Weights of a small GPT-style language model, trained from scratch on English Wikipedia.
Size: 9 layers, 4 heads of 64, MLP 640 GELU, vocabulary 8192, 8.32M parameters.
Architecture: LayerNorm before each block, rotary positions, no biases in attention or MLP.
Training: 447M tokens, 6818 steps.
MLP neurons of a small language model. Each row is named by its layer, matrix (up: input weights; down: output weights) and neuron, and shows model dimensions 80-207. Each number is 500 + 25 x the weight over its row's rms, rounded and kept within 0 to 999. Numbers have three digits each.
After each neuron's rows, "fires after" lists the tokens most often just before its 100 highest values on Wikipedia text that the model never trained on; "fires before" lists the tokens most often just after its 100 highest values on Wikipedia text that the model never trained on. A number after a token or word is its count.

L5.up202:514485492488464463560491499513548504499487542509482489508503502512525465498523491500537454475501505483487521493509496516485486499493494491517525457477492519485532487496503537478538521504498494501470496500489499512486498535554506485534481446520472502518557485516564486495523511501575506508482490440547515503459478495469514543486464451514493492471500504509507525507496522530504531531509
L5.down202:512518469514488509508517474472459501503479515565531489472460527525534499477464547477487502506522423506504514501530506480514499512449554506448470443479480496485519474474474505506509535524473543520484504503491471512500503503539491498548506502504489507467472498540502492521496502496504491536483482455521488533528492470517505535521483447562528476471503528491458539523490477540519506555520
fires after: " January" 16, " October" 12, " March" 10, " April" 8, " May" 7, " August" 6
fires before: "," 63, " |" 14

L5.up214:501461477520508528486465472421496481516483488517520538503547524532482482495508492474489491518485492502476497485516501501486535478499476533544483516506566491449515539516501506450479529461496480454449499519493498514514466496475466543546542500486510526550472520451530484491524524469469492555476511436477494491493538471510466533537478517492512519464495494488457481490472511461496512478475
L5.down214:497478446525524514532489497493546488542549504539463515477480503449538494520503488523513480525537482442458532505474508496513503515542485461516508485492483499499500535485480520503495464462474479470513504479513471484458470488486466470520522506506460495501501512498507480557518529496517507485480482512524487513484503500530488474492509475499512480485493469558497488471531492510561494534496
fires after: "=" 23, " career" 11, "ography" 6, "tt" 6, " life" 5
fires before: "=" 60, "\n\n" 9, "\n" 9, ":" 6

L5.up215:503515499513486470516538540509477530465526511483521470475503483502508525523481483513474504557448521507468494482507501500500508503487481475522502493465539512486498478527463516478472513501462533501519518475496462486481475511488501483452510451474481499565488486529515466457480532474502497553476524517519500525529469522517535509508545488503524496482501503463483502514507559537502533488517
L5.down215:505516487518545484498536503486506528497509437499508541496467460489445512504522474503456497461500496529537492539485516460474475511497533536486486520499504532488479476478548519510483526484486499467488463491489477496489534466491498522514514507516479497450518542482492510517515459495498480527539475501492472536494492491501487508562521450479489470528487518491501503482533533533520472514516
fires after: "|" 20, " |" 18, " March" 7, " Part" 5, "." 4
fires before: " |" 83, " (" 11, "\"" 5

L6.up112:531531517515498523509478482476535468531517497541473505459509529484519436488484519499527466500533511498494465483495479528491473505491506515541444498479491521505486475503495448493475513527516549523478511493469536479487460484502467565447466482508480501523514508490537518510516465538526467538459491532527474540463518488475516541503463516516468504534486463524478493485519519531465482516537
L6.down112:526487474469520485528512495502548510535474489484501484470530505488502472472480481547489522473481515478491503530446497532528483507467523513554534513483485490473498446454489467533493537542520542501548519478501445464536497544486487547485544500504457477468526529502471490516465493517518537488538498470492484538499511461513519518535502572483524458475512516484495465470530518547485475515488
fires after: "|" 54, " |" 14, " (" 7, " the" 4, "\n" 4
fires before: " |" 56, "." 17

L6.up214:532498492457501534502528492498528532472502507487465546443452494491471489501507492504470572514493539533487491473466529481515454530512483538490453518536534506469536423521498511486505541500491500508471489493533481497474482529510534487491507522500499516516496462494505474456475510534485520525493515504520498512513483480461516526512523459489536485502468498511504461475537509460468526443505
L6.down214:521490510464524509511508466501536512504476508529489503487489484522500524473496473512509537518453542551506494520509463515516499466517511559478517527431484508527514496518504460481479545486506519486478507461485520510487501529513509499505505502506498528516460510498524486526463516470507464482501548518526496474514464477536532505489515455477508504518476505468498521464516479447524494435535
fires after: "-" 52, "|" 5, " ch" 4
fires before: "|" 50, " |" 6, "l" 4, "s" 4

L6.up610:474536495564460467483518520529490516498499473523503515524504478499480476516533498541491494551497512515516494514509513525488500483497477437519482508489460511498518471474501498493512497482518463543503542504529466515473558478532514569525498507515460453513527503479513477465522481501547497518493458518505501533487467495459488511466517506545509504475472499479510488529514463520542493517521
L6.down610:509439497456481500504517493482493504470539493491456389519509494534487491473463493463466478499522493465504516477487498439492488507464542539487458516466501524507534494528524504517495499506492518523531455534482467497514497500513486495499478491513484494529491493515489517518492484513513489522536528522495494495477479504481462497479489499506512474500547541541476536493484499538507540524483
fires after: "|" 81, "-" 12
fires before: " |" 49, "–" 32, ":" 6, " –" 4, "," 4

L5.up70:516482466523479475484512514502539488488501472480483513498518528504468487468480517459523522486495499476511493476508546475466532498501509525510481487487530489450513515531476463492541482509506483505497524515459496503496527469518508515518492502515422537470511499498518508525525463506482521459506468488502461532490528509505521488525498556490503469521527447544556495516516536550503511498511
L5.down70:549547458435499512463509534494531510503506446462497515469535506486462492537475517510513512514502504526492506526526544562507487506470530502510527468448545493509457492505471515525513480498471508463480471505525513551530479527472538493497491509489450487531516515511478474536465461472497471467478526471525473526507481437516495515477514487541511495471474551480485521515542504459512515483515
fires after: "|" 49, "-" 26, "\n" 5
fires before: "-" 79

L6.up240:482500471492451490520491518458515492503505490524469470520482502476519496496532538466525527482512492506496485480470511477525475491498466462484509535456500479502512469499507537531490526514510504498527509499522510501472473456476488462524535495488474480488563502466492518523500480515524506511481482469472484580482510516514473555482507515521482490452495519495455538567469464507528553508472
L6.down240:496487512490495528453492452504505473503519492504476563548495479460501496561503521508473505519503455506490516517481517452499497499523528463504507574508458501486504504482509533498499540496542502491532493450502516481459476497508467490528517548444455481530491520507488535519479479523488514517467501514538497535496500485501474493532509521505489464471571489505497471457559519538515541494498
fires after: " January" 16, " September" 10, " May" 9, " July" 8, " March" 7, " October" 6
fires before: "," 81, " is" 4

L5.up271:494512480512540529491485525465516443491498517553469506545518470528550472496483484506497491507488472488481465511446495469532496502495486528482505520492511501548539495534512519516487524498539520460452459465473463569521488483491556525469483524521513494491516493509494490488485497500492512487530528523498514448515478491507508526507482478525506463545542515474467496522470522491463509478524
L5.down271:493496510557475503546511567489522491515511513514509543489490493452478448487530504469526503517461484516462540503551506494536495505522464506506513482534509480509455516459489473501475511496500509498494485466454542491514493493511486486499509498487540550482541485482499539497543534495496504495471516498469536469506508565492502509514491558476485462487482520524526496558535471495488465496501
fires after: "  " 41, "\"" 5, " micro" 5
fires before: "\n" 74, "\n\n" 9, "ologist" 5

L5.up179:489500519500473477495490507508451482457514557493481562508492486540474491492495532531481486484512531499454506504527515521493507546504474520490509468486535479512485506477471547514523529491474529496487502457480487484468515553462497504517457477494523538527516534501493473473495464524507505496492496488507475531500540504439504509530496516526493512516483489504495470470498551533563450526496
L5.down179:473482520492502508532500498519485529478495503512512505497490483494497528569515496509505522479523502512523486496495500485476467527512474538513501508532526500509500502518483488511466517555478534492542497524481473508520502478530520469473488472491489487451504522478537499486489519537486463463513459562473516506486507493465492518504497503512535531500506523518469534496470462496542500515482
fires after: "-" 34, "|" 21, "\n" 12, "  " 6
fires before: "." 32, " by" 13, " |" 6, " (" 6, "ing" 5

L6.up421:467503535464473527540538477529494518488509465490507496500461486530488533454456529522479527524488482509498508521504502480515531490516524533470473515489516532487530511504488458473524491509527489423497520513472496531532542509540485515539491498525530528454502491463482488488490530523490477488519487514494552483470518497512466479516537456510485509476520513487513518512519459559506546512514
L6.down421:474449532491495499486517515506533508491485462474516568526474516468519470461494493529540526476518492527487468556440525522473473491529485513511537499521488482507507538468488477494532547526474523491464523489474430529508495485468493491514454507483466496527500496446491474492493488529485503500481486548491510512511505487515505490496490479470528507456503469492550488478512496477502494495497
fires after: "|" 40, " Al" 26, " |" 12
fires before: "|" 52, "Z" 5, "J" 4, "R" 4

L6.up86:489481539503530490527550497510517511483543510492536528474503467478449528478525505478501490488487495497455473550504496484503530499503440492489495503461489516480511501471525452481471549520493512526523529517487524455496514528510496484500509510509531529554489529473496503503500482474505501527472511534477519469535540444522506503468500501453505501466519531499454501493486481549501532517509
L6.down86:479518469504532456502513505534492503487465521380525607501528483496457481527466516502519548478534479497483466496485497516505505496491463495478535460523439485528505512494496489458462484484505538502513479486512466472513517546528474513463496508539517501511520504488488485491490504513512463536523489529507501517523522514488469492495500468503501493472494509513530473506514484520518497479539
fires after: " |" 85, "|" 12
fires before: "|" 100